Part of a small language model's weights.
Architecture: RMSNorm before each block, rotary positions, biases on query, key and value, tied embeddings.
Training: a variant of Muon for these matrices, 726M tokens.
MLP neurons of a small language model. Each row is named by its layer, matrix (gate and up: input weights) and neuron, and shows model dimensions 96-191. Each number is 500 + 40 x the weight over its row's rms, rounded and kept within 0 to 999. Numbers have three digits each. A neuron's up and down rows have the sign that makes its largest values positive.
After each neuron's rows, "fires after" lists the tokens most often just before its 100 highest values on Wikipedia text that the model never trained on; "fires in" lists the words (lower case) most often at its 100 highest values on Wikipedia text that the model never trained on. A number after a token or word is its count.

L4.gate163:449495549555463582507462414520564465455511481534523462454535502574493560449505506527548457463500567452511554476423542545539460538593423532537500525480500467488480507471458494448422549501499479446527471449468555576516534450486480491551424508483458533560462543586525563498487521498455533508
L4.up163:472512612501447499598459470466516492489426443524554456546491522532481525530423460593506549519448541495501518490463536522534484492514451525516453491519522538503548467497546508461504525464459558436474537427534565555485469450557453498515559516535471465554528440553496606451512575496548520478
fires after: " such" 22, " n" 17, " known" 10, "ed" 6, "et" 4, "p" 4
fires in: "as" 37, "named" 18, "name" 9, "by" 4

L7.gate689:429588478477511547515531526499563519468488554444468513474518475469508496553499467514527516512449466514443500541493499483481469544475525536435458467442458506443552438498518480446489523480485507451487512555501490443437454563470468446501536476502514531586430531510493547552552515527592505463
L7.up689:486521535511505458464501487510484587520545591464516542483517561532486501554598495529505537496474541482520529436521500521480454521611509551472440539443474459522435495516580529523429496499483490572548531480528530537466493500548457566504440465507510510508481525490513523520518485547491573423
fires after: " He" 10, " w" 10, "n" 9, "or" 9, " rece" 7, "in" 5
fires in: "made" 19, "was" 18, "won" 10, "scored" 9, "received" 7, "earned" 5

L2.gate873:484523514472495484463476474428445510396501473505525552437493531514494485472535480520468529430443547553426543465548502539440483519541437520559532527533550534430547533487507495418476490494481525492470474450468546497476454571439449526458572458485535495515533473450430520571521463487504502549
L2.up873:469551519524529435417493526477522508456527412491476533492555394502516556480529541470494451520514522486499486496483509513485458557537521472523541505539516437451517510478489554568449534519444531488457483464457515530465438513469501538588579506500491508527550521475465501462499481431576488511
fires after: "." 29, "\n" 27
fires in: "the" 51, "they" 4

L3.gate878:509421531485387509503505523498497458532497479523510458457504404587569513484568456493534504497522563547478469502488498486473518563502539565554562410586472508529533476464495458557447524545503470481469470517520508455514487533496464428533537478529486545479542412511492446551510522514555540515
L3.up878:507477531500570456508496548476470484539468477484496496517533457465565560487515490465513526524593478480535497498488434488418509550529452508456473509554519513505549473488572427519572511538528475486559442603565545443456481484525443492458546419533529528493501422564568475555417575431479548470
fires after: " a" 19, " A" 18, " b" 8, " the" 6, " h" 5
fires in: "name" 21, "award" 17, "authority" 9, "authorities" 4, "campus" 4, "business" 4

L4.gate545:479589449449473459519480488472526509493542415472506486410501506552483509425430533493505526534488469474536461402484427529543534469472413567564515471516449531513485457484510496445509506492455481436461532420437472431437448487581449492567406489425518526521579523466509477495520500470461494505
L4.up545:486528509517460587537497522478512547521470413502460528521557527426505562439423561487455551549478468478513475523455478539469497529456459441494482514518494532519514486452505444491509522518476528535481621521491506405475418493540477467419398480504509546597496426426508509514497519489527459469
fires after: " g" 20, " L" 10, " G" 9, " F" 7, "old" 6, " M" 6
fires in: "medal" 14, "given" 10, "los" 8, "gold" 7, "medical" 6, "federal" 5

L6.gate715:520474454465480558529483549514509517484525490424546519569524521475467428409490478505515509539467440545513487456527536444530503472502497451495479437494503485568584501527570454489480505513493587540518509527518414480561589489548515498511541549470542542548577456545559465604573480473493441511
L6.up715:524541560528498607590566467467579586465445530521536529457470488485531483444478526487510529506514531422515501431474478560510512508603507527529517579532554544456515484548511540535421484505518466571470488547564498480471539528455557455498484463522535459561531518512542556478504497472476532504
fires after: "." 32, "h" 17, " I" 7, " series" 6
fires in: "it" 16, "this" 14, "she" 12, "its" 8, "of" 7

L2.gate43:451534522455575518552505541490458493486505411465457440487570495569542550516561470464526489542518558499492572463422494469521509484533445488493466491477556479496494440560549526508529483505505526534457473474486502520479528499516565486457559487444500480461469501514541476556479468494465608510
L2.up43:361536524422602429471555501499503478576533548548497517439557531450490440524531509483525458565504494493480473469518448528525499445425466507487502530525473539513523564618470530521542475504537579573577551469501512526500473504509537519497541474498497569595429484489550450594535520512492426504
fires after: "." 69, " play" 12, "," 4
fires in: "he" 78, "playing" 6, "player" 5

L4.gate131:468477476471550514437473527513516471532430505490438410549476591472475564421488547390433506477479511522435442483549512459499537498430491575553499451498503480565493536486476474492550490500526462525529578475463480453468508462500581488475502460508549504497513511461525511574473429565508598450
L4.up131:503528458486508481557518509492543493484494531552448473491483507461453412536455471479465418399580463521473472486516508497477568548525473534459487473506552494492477541463531522482524535495519511517521467466504438494508534495469537524477505483549502491506466484472558427486531468530582508505
fires after: " m" 18, " loc" 14, "ot" 12, " bu" 7
fires in: "local" 12, "military" 12, "total" 12, "built" 7, "municipality" 5, "goal" 4

L3.gate134:461492498557471511457479603463558499523437489527563479506491481468523595434529510512380467513505527483451520476514497513557442536530427488481489436461512500432475459487571539577494516544477504475436593476493479590544497483501488480500484428441564480484519526474505487479426467513467498519
L3.up134:453523429437470456494545620484532549482596525482451545394435507487609516560558471498449493451442555478525549560454476501477476542468565501480483566513515522557470531492490502552488512526582480437453526518485469509475554584506506515531521506490511525489578490542484515563512535503396520530
fires after: "," 50, "." 17, " " 5
fires in: "but" 44, "it" 32, "very" 5

L6.gate831:494524540472432563533485474453440539514567393541564529525483518449504520521553573501428520478483544476484531509500504441512442496512403524507463554522460495424551452487496483486485586485486572559540509467468501523507513543503501444546570539495512443481499434562495458458467510500562478418
L6.up831:560457572463494430516506435444477521515557484533505467494545493467565505529476603541500515504425537464471525508555459493496549502446513555462438531480525488515573509540509559546437510427519483540481503441472466543506430522508550465531478442513473532554518457463421510464448539525542569479
fires after: "." 33, " (" 16, "4" 5, "9" 5, "0" 4, "^{" 4
fires in: "2" 29, "1" 12, "2000" 7, "02" 5

L2.gate283:458557544485571500539442432456453500494529504503509540451496466541412426532566466457483479442495499492476512585440446528550466573564442551557494518477474517495528535464554505544470564491449552508516570512497482546488545523543466469556473529467546394463508503434489498490536417501426533530
L2.up283:456587452507556495525447436411483564488508511504450530458537502492412491525520410460462413478505526472494426505476495470563494569519443600579527520505504422519524475481528509556467499515425505472533588486499442542517554512558494458586482450504476462531527472468447532569500399479466470496
fires after: " (" 16, " b" 14, "if" 10, " pl" 9, " r" 7
fires in: "born" 34, "california" 10, "placed" 7, "running" 6

L6.gate158:487506516496524536508479440507461497494483479546471427473502525543440505442475468477479506520517584471504516444489487573507465517507486479527536453528500509532473560568467492495511522458536473468434496488466462510489489512435467533486466431469458562519618465474499514529520528446541606443
L6.up158:503548467484493486498530474522515536514481470461497495449449487516547526508498530533500489458524459552580492481456463475556498476426462556486468562532509525564489481507557531503552494528464484510473539481517456483499542498523572520523490557477526419503496527502410567495493466517537471419
fires after: "." 25, "," 18, "h" 15, " The" 7, " wh" 5
fires in: "this" 43, "there" 24, "it" 21, "what" 6

L6.gate683:529519516485488543506494442504538447457525484472450549431487497476498536440544525480479444511543520460540517539540462452524474518513525464518478455583508496496532518490531502583533522497467469464528500508446481576525517502520516537478474477474404454452451511342419411457507503524494525545
L6.up683:487495453478521529543556437380456439476524489502440539447513503451492479508542478471536540497554541511484379485495486477505441526497448385529489484568488482529505500490488502515535550473530480460411504425488439539478448461469514479448479507446530492459535422519454430505547470507436531479
fires after: " H" 20, " m" 11, " wh" 9, "ak" 8, " years" 5, " on" 5
fires in: "his" 18, "make" 11, "made" 11, "whose" 9, "after" 8, "herbert" 7

L4.gate359:504472533523559549556503472546467561455501487558498440470510486484456499567531523461409480484586511463567525506473481569476482477490409443525587487513489520470518557477573496505503458482555507532498510429471546487505471500427521498567489571443475486439446543450516442547581429473554497456
L4.up359:433531451426450521551506543552537500523528412530516470475542445478438466457502458529537530471465479569489524496457557494485567509601544535485546419500512496553565481479518498529429507458473443502546482430499515519525529588473495437520476467513500506470489529438572526588477514519493420530
fires after: " (" 20, " b" 12, "in" 11, " U" 9, "ge" 6, " for" 5
fires in: "born" 31, "under" 8, "finished" 6, "algebras" 5, "end" 4

L6.gate105:491482526487482547462515506533582487458537539463492604522504453488453499515575564480511449482528480445506530541455405485553507538490570503508461462504447490475487491548432390525571449448495544593525510540471545527509484507494477541543503490547487466494435533483496514525445473518477506534
L6.up105:494537474455486398493508540516545498472473453519497567552497500514526486529598544465455495447445505576506503523521480482502487461436454520507480498497546495491498549509428536506525493423457458453541506496496575558447501386507464554471420524516439505497432483474495485490503506490501505521
fires after: " pro" 15, "v" 12, "iv" 10, "un" 10, " ed" 9, " E" 6
fires in: "produced" 13, "education" 13, "granville" 11, "municipality" 9, "civil" 7, "producer" 5

L7.gate792:470447494548509556494496482483478602545462414513454552500514532487487480503542514462536553505499540498426505507532527477560526542462471435553540449454573497474454537522408569507540493546484509488585521465543524453464510498561514453485524473455509549444493428457498517469568494538494452527
L7.up792:458528454483473503457512496600456459474442474520517501481505464456498467573530456433470473533445495485476505551475489585464562531513556543477632479466531497499512492537446568505489516512523526557461484506483487555541537497543477497520499477464489515522457519487456506484504429525485528537
fires after: " U" 20, "U" 17, "R" 8, "E" 6
fires in: "tur" 15, "from" 11, "utc" 8, "ger" 6, "urs" 5, "usa" 5

L10.gate293:474532437559516435515507468476532461466531438508477533507518460485482515394526561422497552556540488485550454471533511534454484478483548502482518528430512522483489562478549499518503555489445498555481479456527467535492538470505521502446515482556548529468463522556498543471512480447510542496
L10.up293:550445530534544526569472459538515431452582494517520567470472441445486519533593487479455506484477503489429510491489535505449498476537476452476395435507493469490491573517558459478569513425510501531505574504454493453469493533506473494501497449513457521500469479490515513521501475529448534517
fires after: " of" 37, "ing" 5, "at" 4, "ed" 4, "n" 4, " after" 4
fires in: "the" 55, "that" 5

L6.gate729:510392436525513469546552496500455556503538515436568534528597558480508469471406541512506500506468537567505457540493434587505431474569509435500461551487506543519430508531529468522510580450488486478455472455432414498452478476536523506531495498468529506529480447476440519474540483510536511509
L6.up729:477591566541525428530517486487519501578536480620432448525477522447492462495531440484508489474523505490553567526491496570487478524446551480512525544509447517592509566467454487436526451533561483524535523540518526503442493559509504482487542540467509429482462495473535462450513525493570476434
fires after: " the" 30, " l" 9, "e" 7, "arg" 5
fires in: "first" 57, "last" 9, "largest" 5, "needed" 5, "only" 4

L5.gate559:506542528495457506571471444464457511456447457488452486475433455454483543517520402451394434507547547530477500490520441518552466590531552515530501563510478451517504599431553456431421451515512559471463499492434463576490507465521495426497510489532503419516517473531509487582519486539582491517
L5.up559:569579449430492518530541504506464486570535500482537517540428441523539451458501460480503499471472466575473510550470524515491510504558426444466547500474543526527464509520532512514443478521488559497506483447489593521392435481526463412505515467518547503518495493500490460483552422509484531416
fires after: " b" 28, " (" 18, " B" 13, "ur" 7, "b" 6, " cl" 5
fires in: "born" 36, "bn" 5, "brought" 4, "suburb" 4, "debuted" 4, "best" 4

L6.gate216:498536495423540535541468496478499523547452484469529536467499459470450535442485459460563473519533523469510500506533537477525513511474510504535490404446372439495455513489542563562519483501511538427413500493474477543421547507503552474527555470566506530513541468534461511485499443479448474508
L6.up216:494516451493512541548513558520519476513490551447492516485469520559517562487463591492448573514541492472543522481393548430493515485511477478497481450466570509496483468506601378577461499421520575528480508505496487460449542446547565538517549512492548551483561483459467482497448517503506566502
fires after: "." 45, "," 11, "h" 8, " wh" 8, "ur" 8, "I" 5
fires in: "it" 56, "who" 10, "which" 9, "whose" 8

L5.gate815:475499494501537469480562494465576574512418533439469496426471444550482534538575572531496555487455518591464419473570500453591478527485513412451452456425464507476542513488474496485450459508488531581452471577488547469438527471533480454421454550471553490505486465543453497544490476433518537471
L5.up815:480583487547434574502438450503474561459482529527536540461436489440474463489496534534382459541485478500447484505594460515480513524460491489521539480454504491501451492515516462482469510563514505536428446482524535516489465401502529468514552587526443470535586492461542534519556563499517476509
fires after: "." 46, " pro" 7, "o" 6, " (" 6, "x" 6, "," 5
fires in: "it" 55, "project" 7, "approximately" 4

L3.gate332:521496463511523525477506540583437482474491508512508530540452496501538536524474524519515503559460537588526460454458542490548473499535465425492446510549549532555530502528472503529499481452517512473460451413557413496519563546447490462484520462495587489447513467561500528539582464500461423509
L3.up332:488474529516565558486515483447455425478539521535519555553495451407479526443443546541479469515526515504513488533439470500513539524453452493491488441495519564586577470498522523524478439501557440479486483495561533525538560496456517531535498532447523522454457578542441507530521435481450470443
fires after: " e" 23, " s" 13, " the" 13, " n" 11, "ex" 7, " O" 6
fires in: "each" 18, "same" 13, "first" 11, "none" 11, "one" 8, "next" 7

L3.gate34:575503504444520462487419513515626467492512525505492509505498481588453521487495460473508524492522491536472547470429520501508448497535481484515494497461448462532561492453446540497508457437577472516561533483434469475492520511437493537438494468476495496467491579539524510513525423485480465545
L3.up34:505523480545539590473485519452546447450464536483476526489528505491485545411467521527544512525478451548460536517483557475484465475444518476534447494517483482479543509469464558546484512413535414396483529461464552512551542471530506506486544494488555496500519517550450440453465425471560521552
fires after: " p" 27, " m" 26, " M" 8, " P" 6, " d" 6
fires in: "main" 16, "points" 12, "point" 10, "due" 6, "following" 6

L10.gate776:481453483529556514592556573494520416477527503447514492539489547441545471524558524492464491520492483474500561482562529526470487422486515454471495510475516462541548484570500455494430525497521550540486455499452466540504508524447527471499529598505495565551490481531498542521578534452501393529
L10.up776:469459542451534484457537551529553502529521494472499561556545548441466550489569457449574469518469414526452520548559490550481414458526520423547427523457523531509461460464579470481526507552507497468516501476478533504433521509473541457466488450561475503516573522531514460544449515490520544492
fires after: " e" 15, " in" 14, " of" 6, "ing" 5, "ed" 5, " for" 5
fires in: "the" 59, "each" 16

L5.gate218:575498488573457493458429567606464458503508521511536514535551508519515469493481478532469524533543459524451486568523546477578534514494491537550505491521504489554436428523508466458466494520528515561459502548471568551534520494498481509500446457451523542452512490520538567497555488497506505512
L5.up218:518497511465492548449539549530574522495486456494548516462525499510517569506540498423439540507544485510482529475497574549496486444524509523492514525501531539493509547563529399510515450539505571528487536569474593518463393503466482541449521507560519519490561505482508475553538490550491480469
fires after: "er" 23, "at" 11, "oy" 8, "al" 7, "r" 7
fires in: "guerchais" 22, "royal" 10, "natural" 9, "austria" 7, "battalion" 6, "foreign" 5

L3.gate323:575436498434466467543483486511537448515524436479538607499425551496502524476443506564504465506537436419456465534424493462590512561505476543479471534528504472433465546477509517537537463492477502508500540469483419517554466508488481483517479508536517586574460457491486484459515482491425478461
L3.up323:444465529577444530484418455588459502468511538493511458440530539519434467499489470542459503464546510496499500494579505513468526599462541496489454511569519488492499447515557517503513516472534510492482443406479481523423469468527549524542477518407509526507437501500514527486467492609498476505
fires after: " c" 23, " to" 13, "ill" 12, " count" 12, "un" 7, " are" 6
fires in: "city" 20, "village" 12, "town" 10, "country" 10, "community" 7, "areas" 6

L3.gate386:521539497564530541477514488535491544499484501464589491460553520425452482490573540517471517546525499532476517460552455531459513570452530496510428488539543457535464548532446510465453465569519572480484474496472558552489497461418442496501518565404513466490471472491516457556515505428528486505
L3.up386:484463455494514475471415556504485470548450514406494511508511415522452496463525480442535557433505535562520497467444516475533449466539481432537487487459463479410574459444505540587497523547470515467497535503519509502549509512482500437482451480492475506582506535601464472528480403499470504474
fires after: "\n" 56, "F" 5, " Th" 5, " b" 5, "." 4, " Gen" 4
fires in: "in" 55, "following" 5, "brought" 4, "genus" 4

L3.gate161:454462530530429506562525543541529559569511476494464497527496559472468501463467551559583467561484478530506463457476477485465476471474542508503520560493451490531485466490563504509490435503512460434475511479479477530533468481522502565395509498515549488538530499429490561547546551468528490545
L3.up161:512533570552531499538508481523539537481506520473558483543525456495447479483534522496537538487483460498462521468552510505522523490500460423517482511598469463504483466456515479492501486479579502485512472477493496483491520408445438511481443439527554448618596466467487535444483503450474519494
fires after: " m" 22, "th" 9, " T" 9, " M" 9, " Wh" 6, "ly" 5
fires in: "many" 24, "two" 20, "anthony" 9, "five" 8, "white" 7, "male" 7

L6.gate582:529511524465508571380484406533557514507537526554464490489546560549510541524530519447553525466520524475501529447485512528488461583496542497488485484516506426523520525466508455501503501508516446557513451448533469545556547444569419483495483498551504504438499519560499478525538491490504540496
L6.up582:531577481525422568624493555488508505415504474499497503561585425530532488519520497494549447469505519494431508534479527490509535492419523408452484516453508456528538537535576508471504454408550466492488437478467477513488404507466466514481474503468496562503520518515540521584478488529489443396
fires after: " e" 17, " l" 15, " st" 10, " w" 8, "um" 8, "o" 6
fires in: "late" 18, "early" 16, "summer" 8, "wide" 6, "started" 6, "different" 4

L10.gate376:422463513532539485542431386567508552458606528521507397527446487494501488478455551512561525525488405482530472483492480540515488485581468497436514437493467506420471473514435498480576572530467505475547495386430487511565484463586507484519574494506542498516544466475470490529474501502473543497
L10.up376:491463516587463548506572443515421499541467545559446440555526501467512442514508471477562400510503498572472506509485510499463456524471566506471511496479516481465530501512490443543529567519556443502491524556485555483476515465486532455516540432513518505480504486489488496495500587491514529416
fires after: " B" 20, " b" 14, "b" 11, " be" 9, "s" 4, " to" 4
fires in: "was" 12, "battle" 11, "embassy" 9, "be" 9, "began" 9